From a checkpoint of a small transformer trained on Wikipedia.
Size: 16 layers, width 256, 8 heads of 64 (4 for keys and values), MLP 704 SwiGLU, vocabulary 4096.
Architecture: RMSNorm before each block, rotary positions, biases on query, key and value, tied embeddings.
MLP neurons of a small language model. Each row is named by its layer, matrix (down: output weights) and neuron, and shows model dimensions 0-95. Each number is 128 + 32 x the weight over its row's rms, rounded and kept within 0 to 255. Numbers have three digits each. A neuron's up and down rows have the sign that makes its largest values positive.
A block is one neuron, or neurons of one layer that tend to fire together. After each block is what it responds to, as a language model described it from the Wikipedia text at the highest values.

L9.down687:073160102176084205081131087105133144135066121157191126132114115089095127125070148148137108029104098181108134191111127085154145097160127173090145113094104107164145159149153141095149101147106133137152154116081147133073096142121130189134128188162151133053113137110169096209082175089159204161
Responds to: Clause-linking connectives

L3.down41:096117082175087059107102149125215182160166109136083041095137143146158150148114170136148136051119165080094119121144082100172168145103099113136111138168156129161094141109126108133118115090119139103140133142141185151129119097129164182148183125154125168107156103131110133165065118123178174107
L3.down186:134076175170125123147148109141101083092136127118171119087105139081102150123090127121166112167110159094131118117099129171170161195110097120176155155126104170128131108146162138088144149098158122114118168160135184073039135150087194148180134149127136134172174111123121146033181114106112144145
L3.down219:135146125119144163054137117043125129170140134116126142142140110145113149121123182104145149092101140137106149134137206107146113131109150121113117174174132136148138168124134127128118157109132160133151152148087110109143207114142139073147110141116152148123118150189099153125135183052124112148
L3.down224:125117098134153129099141178149127163144043110116147204152122119128125048102135102139156132137083157156140177182131224103116145110187123127173121121077156120150096120168094152176133157112161139191126054098090111148154120152101171151131128175158130060150122147078118149104111142136179244134
L3.down340:089119121144107110122120101153163163134094068157118135185072124157149116136107187127153161135116164128182186097114138129100139196092157117166099136146160151167156108101143126108166161145153120142054161137147159111163096139096177108126080125136147151046117130148142089153151147083139000088
L3.down401:132126165164143173104117172064132129117186146194147128153129152160142123139139164157158129117110121126106104160151175176153116127167127135133122106149159209113077101101146088174079131126130121115150155151191101133076145206147134156083099126094112115099107100191101071106168179104124115098
L3.down505:100083152103120087073105120125145155125130132094120186076113162125116146065099125111122136127104138078189158127164118135059105114117135128116126150094131085219138138078209124167150118118136107109116099093098102162131109059115107150134166128129126074121171124124126094144079130107095067164
L3.down641:089162107118151071100090141197075109165144176084151090134117130161104150120112179150120184130106133137098157133148124113146078068135136085164120136141163142180072113181119172145118155062142089141112078095077070182122111147084152171094156203179110145120103148172129132142144143151118108212
Responds to: Mid-word "un" fragments

L9.down427:096127186126144045181076137133138123135160155135114165102176133115118108133143141088131145133146134100090114100079207111067128165117114096092075135085147088093103131102153088159087100113122142113099069068128128109100138123095107117115106193115141097155176109122105142165091143090156215116
Responds to: Word-final verb pieces

L3.down351:116116152099149123074138164141125069150125106148158081105126156143127123157190129148155137116140186057176177132162114113069128158171166121173159146110105202135170086127095160141099199148058154209129073132112145158092123111066124127129075153163100137156128125227109131123127145104143118111
L3.down398:095149106141088194163100137104164123121171115127119100151150144098199116180043134110138149136148161104155188130106126079123123179128123068130112127169148136103156085134093100129080136147092134143150130134160136140106107106103147163136119166188137113104067179106136128144113189129118099077
L3.down420:110142157165188144134194149127106078115171098149099134102119095163169080147117222117145051127112153151114122129138134115143097115150099125140149135068108156116099070145129115121180124151113141108108162096139163162126127171154170098139118113156097174131130131180132112160142168191116168159
L3.down431:113085122136159128092143127121098142142175150133148182187090130149142155087116109171112193159131136144135183108120163145169125110102116134132083057125100137120152077149131176174141144168132127173107084153178114147131103121132144150125187135141056145121098109158105090120156128135159061171
L3.down441:081169134167134207130192127097107149145178123147115106139127100127107086123174128067110147072164150110130174120044185110080151103100059164127075120148067048152136101139113076097141081142156109156124142089148080089183117102132116143129144154148208123132101123104138144149115172131139089100
L3.down563:144104112133159075103115104110204083108115135114169100146145145144133137107122095148146162142126086090106154145125123100133127111090165116182093137088129168139123133164126107169170145121104096135175153160122142171062128182136107166132124102111123176119114129095121121152111103113103000113
L3.down588:114164114134140113113118143119157152075114124176167113111174182132113126135072137039204100158094137141137071185128163113145112166160100127169118115125114155135141165147127164116138093178040095110194094107163121125165110118144147177112136077095125143096080200114120089133052162129088152090
L3.down687:128101180133132127157097160192132171142100150124115050156100145075171156164073097153096103108162103104162106145184092122156120195148150123141102072128140124110108145152116130135149129133144157181123095099109057152071122132146137080092106113164092114110134147113195153129147152144150120160
Responds to: Prepositional phrase starters

L10.down139:119098125120152147189139071131099096045160121149190112137154154166107161141121152119102137164189147109149118150159178120193137134119117156208088157133183129147129094131071187129158134128161101105172137107165137080177131143130114150120147086201036150091188075103111128124121162115134113156
L10.down246:148139123133128152119122106098142111133152127123173134147191147103102100172134151121067128146111186159141166104173115132139127141229057176112182129104167138113167091142175148153091140125074126092159096141140107097103092122122160095184130145172165111158121168104103101107114110175135149078
L10.down361:117059118149130092214097137172141139087024122100143178232149101078137106086095153113130104136115118122102171118127098101138130126103089107126128107141069255122153182113134071149118130149121090129148088110080086160126161179162139156098076122154130109122135194096144075128099164118119188129
L10.down494:093137150168120193151124102119070083038137186182161098132154169189102126126116156145173096116088123151131179134175126149082157192135171109156073172125155075109100091109142140099135111121095115099160086132132150206170088172143175132088118132163179130086159115130109156064112139081130155111
L10.down596:146098133049139127134117097181139135162103122165113124093141112119112105151088130099104118062164143123163160127181106093144100162166131101146163137198099169148144065140132114121113094111138065110144184072141114105130117129088128084127200131121097106093135132140142115157119101082074187116
L10.down621:145090139139105115135105094102120085122126164096116167124075173148161149131123154170173139083146169178102104136167161141159155085079114120102135114175079146145202082073122132114116123102133163119146188114148083154116196097141166069123129119162123122184133110190127146190160143112129193085
L10.down663:100155111103031110140128176125104108034084174130163118111155101169183173113105161148083151122128091154098160163090146163055143125062124090126139120105168125172173152135112079125171098126089112148170168131145151167113162130064162166100149140152156085139094170124130096122098103148110182118
L10.down680:157113135114158121156100173138104083124134150153137111129164038077143122121131110134148126137121130084135108074142100060159186134092132112168122111120171137107071060147043124094087166154184157170185168101057162086144130150097168165186143155211165147155112124117161126158135106054153195129
Responds to: Word starts and list breaks

L9.down404:123089179125130133130116126140147076126160127113151168092105126147148109165161151122154095185134115152134102173092153129120082088115139073110189123136153177123108188163141100125098167164122165157119129087153125102058177100123112127098159105128152091144125112158126102138129131154173145160
Responds to: Adjective-completing tokens

L10.down13:177171135149185152122083120100145071135148161143166097125111190142119084119114193081113150120151101160118176141169159077139123155131102133156117110143201122160153112123148109185140153151133151158139161117092133111128160116127141124121127109081086116044113126144164153120087172138012150164
L10.down82:135139161109185146102137154098100108121068145098104157122082144101114128127139112102154080034144163118107100122118087140135182078130134210142142135101104096196138133106122147137091123134112109120070142107131207140074083125125119111183120162209076143100157085144171140107148123126054093222
L10.down155:133090072120131085117149126096118152060180179121135140105050113125111170124148164195123114122116155138174191193168128054159141061147190117102186139192119143131103130062111144121166146136158121132135104136118144123106137146144127108133093140144100096116128137119110152092121119160130171087
L10.down206:171111131095126111110108085107128116105150193181234132174158182167155159131162113141074130153102118198115126130108104110147152130092144047131133109085130192083115133113149074111087094103141118087078078120047132096136091096135108116128074121063122090205117128176139161116069148124101158108
L10.down311:150149073108092108130139162067103168127102197199169096183085134164103191143119087162110149147163122107128140131049090096221161163159136114138161137137124111146191111088104125162124100164173124094164072104141102160116121129116140142133136129118104095211067127098168165159148102126130126148
L10.down327:128188126143192156107084141125116138138149166091077137136098175136137079053140142103077124160056090076157155108153137091135140120094114091120108142157155106121173168050115143139172140075131134079067128147147094132060101117113142158130091131156078185111110145142138174089124101122126144137
L10.down458:116146153098154123168158104140107117085164076131145103106123135120137169149135179129130232173122082062163103197122101175164158118106173167123114122127118113101126145162106198151108119077051145127135133106114084105156116167119134160122071151133129153147161134122134106126120143157171111077
L10.down524:159117146064156165158155157140121130164086153084114122080139110153118156102124114174082168120102085101137117137095085182188104115121117143134126133087059151177110168136192049081184089135211159110138126087074146120100101108144134196085148141099104161134169157119086140135088105124127110114
Responds to: Take/took main verbs

L10.down14:147171156124132166127152123121118103156113090143136154087104146145134074129135153148116159152121057122158108114066152151147115122132096150152194136112174178102141100072104117057120170126161091085135100119134133100140064102111162146163129105153073143152159118131154145126111137098133094167
L10.down80:094095088148136106132134123140143130167148135143159205103186080160163121124088125130145065152167161125216138130075160087146167134143107152058165141156140130188172191110167100165110124099145122127149070079174106127126143181126058129181143118181162150157122123132135082107146150107130249116
L10.down88:126047180157144118104167190112139151150125106109108093097114169129134095174147132120107127121188117111057150164137092141104144127185166112153184166053094068126192134131164141094103164132124109135089120096124179133068129134110129108144092127125134088121148170082126139118085106063169131127
L10.down172:099146118110068114114092137155129150101086179106147085078062105124123106120114202148075108177129115111126124121128068172123159141075146123157179089164135114143125129088118100197093124140157078153132099100077146126127106084155079154129151111170120116148113168129151207133195157127161177220
L10.down193:147101080182125121183149118099120179176164176040160100166097103164103177132153109127108080173039118189122113149115083176162116142150171105093133083122094117093163111127137081104149189097122140121121132166131142152123152067089089059222105116174177128187105130126162180128139150172137076100
L10.down205:137134151146146163099149150154069186092110110120156146134132160157122095125093160146170133165227116182131122142107096130106110148176088136107134161116121111123157105118159105094084049142132171137118126080122073147105145072151144094125143138170139126151107081156090127135151139186185060147
L10.down513:092133123102139102148143124087165138121110152074103149137082154112089144107123119120102122164125069127161096187181153103092186160122136123124129165089064137126176114135098076158098173063097124097162098169146119086106129108162143169130133111126097150091166140130119102119155140186170133145
L10.down645:098145123118113136105118141098122102117141082178072145088200155159132163225166136210164188179135125141153135117131142158133112213128110133125143140096115100131097094126154057108040128113133094168184130109171090146069117131142103043151121111133112191130125141123124123083100129153154102120
Responds to: Passive past participles

L10.down109:162114132209077152186169091137101149129115126125155124147027124082113083141166147134118200170085139130108136161142083172117101167163096121144114162106063184090126082138107155141149162118134133206120130148198153150095115109103090145103068151141121093151128157158140120105133151183128158103
L10.down131:149096208130135122145130090174131088131106144120086174087163187142177105110153101161128074141133115108134177103152122185098171086069138136168192108145148167165103126104154115126118166073095137123140113077087165092075180147121125147103136128127113114068174132111155120119112108060071181087
L10.down287:136160111193158143113111158130113166123137186101097089140159141163143071146103175088113159121087138088103094112164145089176129031094148106127159064173142116118138148095076122122122113152089174131103163098161120150170088098132050113063126107130163140147169152125107084164124098084128097090
L10.down296:121118127085140160104146139171115118053152093203162132150141138099117142138162096116191131113173106110061135093115133083169156068098098134113112101182170137150070182128098067161117148125168159117145084117172144126134145187121172115122153094153149188163097117144139122145100124062143179156
L10.down439:168109055153123102144150137128180109146086133087141127126167126103148117153134137160108153172103097149118053108153116097115120117169133138067089134149144236157098114144095134160116144187098115071117178125135157118150106163157134169156107141116110165107170049123133178104140146128143178133
L10.down503:085110197141147095106156177159088093083129062128184129152128140136152131101156162172140163135112086181171088141188180124130133148140125157129108170159136154155127115182114109112187103142111161179148138109145116092098101146138150080216049142164121124191156112110127116168079142097136153216
L10.down595:103058169106115142149148104064139050164138161164157108152123125164104137134139115130196100125092161150121190123152140089085141072206143139140158136108164127120156128146163161113089082130152103077148117175125144127078160148108124209105120171082104128050131236106109125139118102110130151137
L10.down682:187154136139112115121139151109144101152139116134116161130110161117111138149132086062154145073123143235093140210122138080149165152126101137143177106100128142081143090132137117079136122103144162102139126083149133134096084122135074109145152150144095120125135136120158159142154108053216233165
Responds to: Main verb after subject

L3.down72:119136122172136090130131150161177158123176111134167068089125120076124142197088141141149106130157103094096100183122145150097095127149144104114153155111139145159229126174129154164183123136152116126101196128077131089218152141083049101078168143142101145159136139157149138108092144126136071141
L3.down108:140161069124125107125161152111173110132161176148142137158131102221166125135134100134118097117085085144114110138126153123124132146174138141097087038127141162174099157131140153173138151116142107126142130109101092165108200102186160121079127156119155134092097129162137100165146146140153176108
L3.down119:144019157176115152143106119152117149146178104106140157101146166109120121145140094080134131135130124152118100159145129127145108136158157158146100166112149150118142170122141132113157144160137135162089153086160083099107173127149128144154103075138147138075169100140112118153113121157102189178
L3.down145:165146144134139105089110104112125127113125183095196178187128184111110126142142107081156150179145130120155166192141128139096127098133092135100166167101067089098152101156189163119103132107129059155099140131128162170152124123130116154096131142141130133108107143118093144103104108039156148135
L3.down195:081162127149130130153133162101077180109144139098115161127174150126045133115107159100110161173130087157046116133116151080122171110117141138118227134088135121166144170206172176088142096115123165128068115119115113134132150087121110095117107171123224127137115125141108144144152149113166148142
L3.down218:168116176101128130141196108143124171123144173113071107070182111132121161157156094161126115126144062187142151145143084146140127167136142109083127104124100145135144035142117118113122124122112179120068144092164105105116147159151130175130156114116123102150179114092115083135169160207157143136
L3.down524:159132077127149176151131082156116150134146098145130013082149105096165158105133129117201102117141135101131104146158107163086135198096178120143130138117096152164164083128151124119104137091134071091127113126135168110142157095140174148135137101139166075157149148072088095111070182169138165118
L3.down585:050126172115133130090152147129173153125089112147160103120126127160155125152148163102139164142121117093161120164192158152141097090132124149087168133175175167137096126191166146115158081069096114104150104115102171139152160107155140151100117135163131153122154126155096141146092173111162140185
Responds to: Phrase and word completions

L3.down23:146140180108121122114113142110133136129188070191204118158131103136179126122087083159107103085196104092120136097087156119127120140112136084185134132130136180148121130135102124075099141139172149088131101070176113122074088117124149149169119108152121110119145140142132162142141166098134108130
L3.down282:122122122107130095080080158094131168101154080130145154123166125072165128214111094172119107105160110141115136109103121110137107141138143103067137145187131152141136065135095117157124118126185129107174128157107138073076220183145120114121044153145120116098127090138152154110150164130093169188
L3.down301:085152127130143065128090115072180159115104135127126148116117116135091136142127033170134152165085130127143110118127124128138137150101142143162113170174134145092096162155103158165138116159153164147091140237110122125100141126139103123106133062100147185144110093129119102055116177179083212142
L3.down466:155131147064118100121097129111125128166098132149073171148131115117113152141099152191091156137103152184160105091141080173128057181123168134138115110099142131162102182118143126117129167108145054115081121194060124112172133099131120113125113079131128144142123128089127206144062141138117180101
L3.down483:108152108097137157151134161204146170155096172120118035160076087138096130143130168096105085092150148177129121108105162113169110124173119128059102070109097093070154134133127149131204179111185113172154135150070101111062108141112133169155047146154125113081135167101147146126116170112133165104
L3.down495:118151118148127143140157165065120173142145152137109086148175065170141127123103151096135050113127140124205134097080180181141100138106144118107137099143178142139100147154107152132133122157127083158082090103081105148148117099153123106135105111146132072090100115084146185088110145146125147130
L3.down606:115144102142190105151098144101140144160126150072159111150107129083133154143116115092142036179134137119133117081126136123088157151130105080091101100112088152132119165136133047070143170123167119123101164152106132151139096084187130178104145111159107141152147105152124114127157099092123106108
L3.down673:173091155121201114099118058151101086130055158103147065101102123120139092167115142203114153109175173127159093163180129147172121185169102135141089176110113179153125089137069155147107148136136114180068072104123131125094083175080126146111108159139075162180152117091134107167132131192092086138
Responds to: Word-final suffix pieces

L9.down259:166152145167129169126129141107136195149154155142119163050132096134097138026123152162106149116094122111116116080132155114108159131134099141114169137131158126062135120092056156148155123141068163163132148110082132143154117137102140118187108118122122184131093108078143089117122196135120155116
Responds to: Wikipedia structural labels

L9.down640:092136101158135128151097135108145078120105169107143100144148144099113107098141095152122089141161119082103084126116146122134140197143099048149166144122192126133132087195140139116108145138161092112132132123130073151151104080106188178212119188173153124152134170090103137111173134131160255125
Responds to: Infobox line breaks

L9.down474:150086137145116114122151082168178095154114140146155117134142174177101096149035168105106127102097151156117122130194090105130124173112145135115120161089120067181127135138096148175153091190145124070094177197111168127092142130095101123108129105110139152120124120111115144157108127135116146187
Responds to: Mid-word fragments before suffixes

L3.down21:146187118130141146130147140116145097142151156108199159115047185151134105082142129099114140118122181130082124139132193138142107034146132141136143070123094084120165096117179142116176173157147160068163137135140195135091129086138117097152173127139137149091139160106118163159150126138093125155
L3.down143:121105177146141162092137144091144129149146104061147104110077153145140098161134185118139099120071130145095135119140084075125097132099114121143110090113199108088113163119067107086102098147086131133100152159104151141174159110068094106138208108083122180135137141119164177131149133117151173080
L3.down164:201098106162114090127191145120093156141089098103120189132100137157143138114145165128166178111127151149100083123159073129113205099085160137127092093144101124165060095116101166117143091160180117128193153130145157125129191189166121070123139098129119113063131148114127130119094113131135105158
L3.down193:143188105046120168114110094121128173098142099159130141151148143148071134152114129076123115084161118152188108139115135109109120148149090138108146161114163130080175104038126127116138108140153172163082096072165130060187104148120127068122061170128121154103153096199133120158182172160155077106
L3.down229:155135092137118133150196119112089190170164146116159168095112119135107114109163118139144175106113183091163155161114129158131164047096115129086122120151160095165098136181149134145117168079129114131146123142158094148120159126110127174085128132118162114090154164124132133146164146123060182130
L3.down236:071140117136163052118134096103143084064129093133079122151141106121122126125136143119112153181159135098150145136126140092170069071105134155203065120117157151109132123092137154155100162177169142171153137137152149147137129094101164163175159111153073056183074118104135169117116114107120140137
L3.down374:107080102125105090142146126105156128137170163126131149130142099128109095188086133128161128178167143167103138123088146108134158120053116200107120100109107128144129094114076189158125147078161074106128133131123168115095120163100168093073144066135139119069152120149171122098091136187133193098
L3.down510:103074106202162117112123103143152115097109148069161138127113198130106077140154095143039059140103122119135187149150152146121167150179146181087086166081147149102132167118119137212145135154054085136151128060128119096162141153139083155133125094132094142156101142150119083138071130081142089093
Responds to: Second piece of names

L3.down46:148129066126131162110118077101139122138070140107202133152154137142135093102113174098110129149165099111138073213156142112106112154114160097104119105113171120089110083161129104107166111149152122181135091153173128194145140133083128105148117144162137177163141128089125070136115100135112101150
L3.down156:131112103110168099114136147086118147143093147051160088133135073150150122086118138109130129147094194176055120106104071141148169122122126085133139111147120151097151136087124106086130073109120126159102105136088116100087133107164104129097058114103123089128154155158074116106092175102140138159
L3.down212:107150101158137075097112138130169104095088149101071179111162101118157040155158146131130103113149149156113096129129127123138111124158129024163169133191094117144148103127187127108175122065166131096164144126093181045095126206164170083174149151118129130122127125113111175071097086140115119137
L3.down278:148117150062148176075106130091116101168165109135094142187147090130146106128174128140174169122152084145128128130122095129104145138106107022170147181101147169150148142148129135191143096170048189105141138123111123086157114109122132141101086123173125145075157159163124134129104072151142125144
L3.down455:128086168093101101099085179130147114128123129063121154159132127137131109081089142187074137127174070105094146127156107116100134142136124101116114125139149213215132123125126119121125123150146075071113128110141079142126134141141129102128114157127125130157132166120127100115142120153118096109
L3.down459:130091128045158133149129116088134199181117151143143160152092173202113142125142205149103149139132138143039126133154139129085209183173154135172152134118105149142141117104149141142140145087156118118115117177080154161120084090084121124165101091144093128159086122140099106079137145167140134135
L3.down486:147131095155136158078120190105143121119097138123112116111180148159131101119144111137125067125190103103143085146121135118138131123141098152111124061110126172121170126119151116102150206134088088106134116156113101090050150154092147137096131157142106163091142094151124126122097087099106113105
L3.down640:124132141136110059065171095133150109148094149185119150118152141107126137107136145127099077105163108142174118099156097177202112211148065119117141147140128189084141123092121073108087127104193118163111119125120149089140178096104092130149182103122198099158182075121123138119157171092146180117
Responds to: Past participle endings

L3.down157:137177101145139132074143096138177113118127120120179159118157090168131066120170155136119144130137108187102146107203131115091155125100140150176149178095115127169125117146150144163174135137135125124119134211081122127071074086163167159095113113082135130144172117074118089107150111164141093167
L3.down267:110076161140100161116101116118151067144097102109123129162153110076053098142146185075164147129134125160120127126096122157128130195128153141113172121112143147113176113144113146103144163135120133119101158158117104113106179109114171095143162103098156145125123097115123026094171107119137202104
L3.down315:075160147102073128118113080159139053135147119137182148142084115175147168106131101161159123134136184098110167088147085149136159154122139091166118118114125112131124145112124114094171150133086126145133108135089155101110125129112103187150134065121179138103142091124041173101117145099137120068
L3.down359:105160113114135110140114102176147095137165136080142174153169099101166068160100172090080139130184072138090067173106163131153164155115159161169152156137134197113127156163137136116143085201104120104134110140089114170101121100108114215139149174175159129111132136131168153171150127184118207167
L3.down481:148121147121104103131116143134166137099116142136159085095159168117148143179142161095142151158161163108146109169150180122074160090127155105124156130130158159129119102123087109144088143077100158153154144117095112099102103113138159152134150161135162094100122083175070112157096128129064152123
L3.down590:147139165159142114116180103176173111118102102127026076131114122161149164143139128124092080077064152154169134144092133142097092062076167161138144162098155175193201159121149135191175161146156124048102206149141148126135115069120150133064050152141133131172124173150142168168158108136154120143
L3.down598:108126165125084071139123102168135092119089170136162144087077097141171064104147127118139154151118163143183158133139131158158098122106153148106101166094121144107150078149145100092140152074166082117149131135140091090123138062133156157130130112154131100180164104094117184098177156117161181125
L3.down634:135212146133148160139132157150125193103109128158142113141129127077150124127151107103159082137071153146133152118142186148130130119115217128195214102192107157106149086201133065078096056147064155174137189082147143133135165135115113124140112090143127162177079103096149068136116133108125179131
Responds to: Infobox line breaks, time words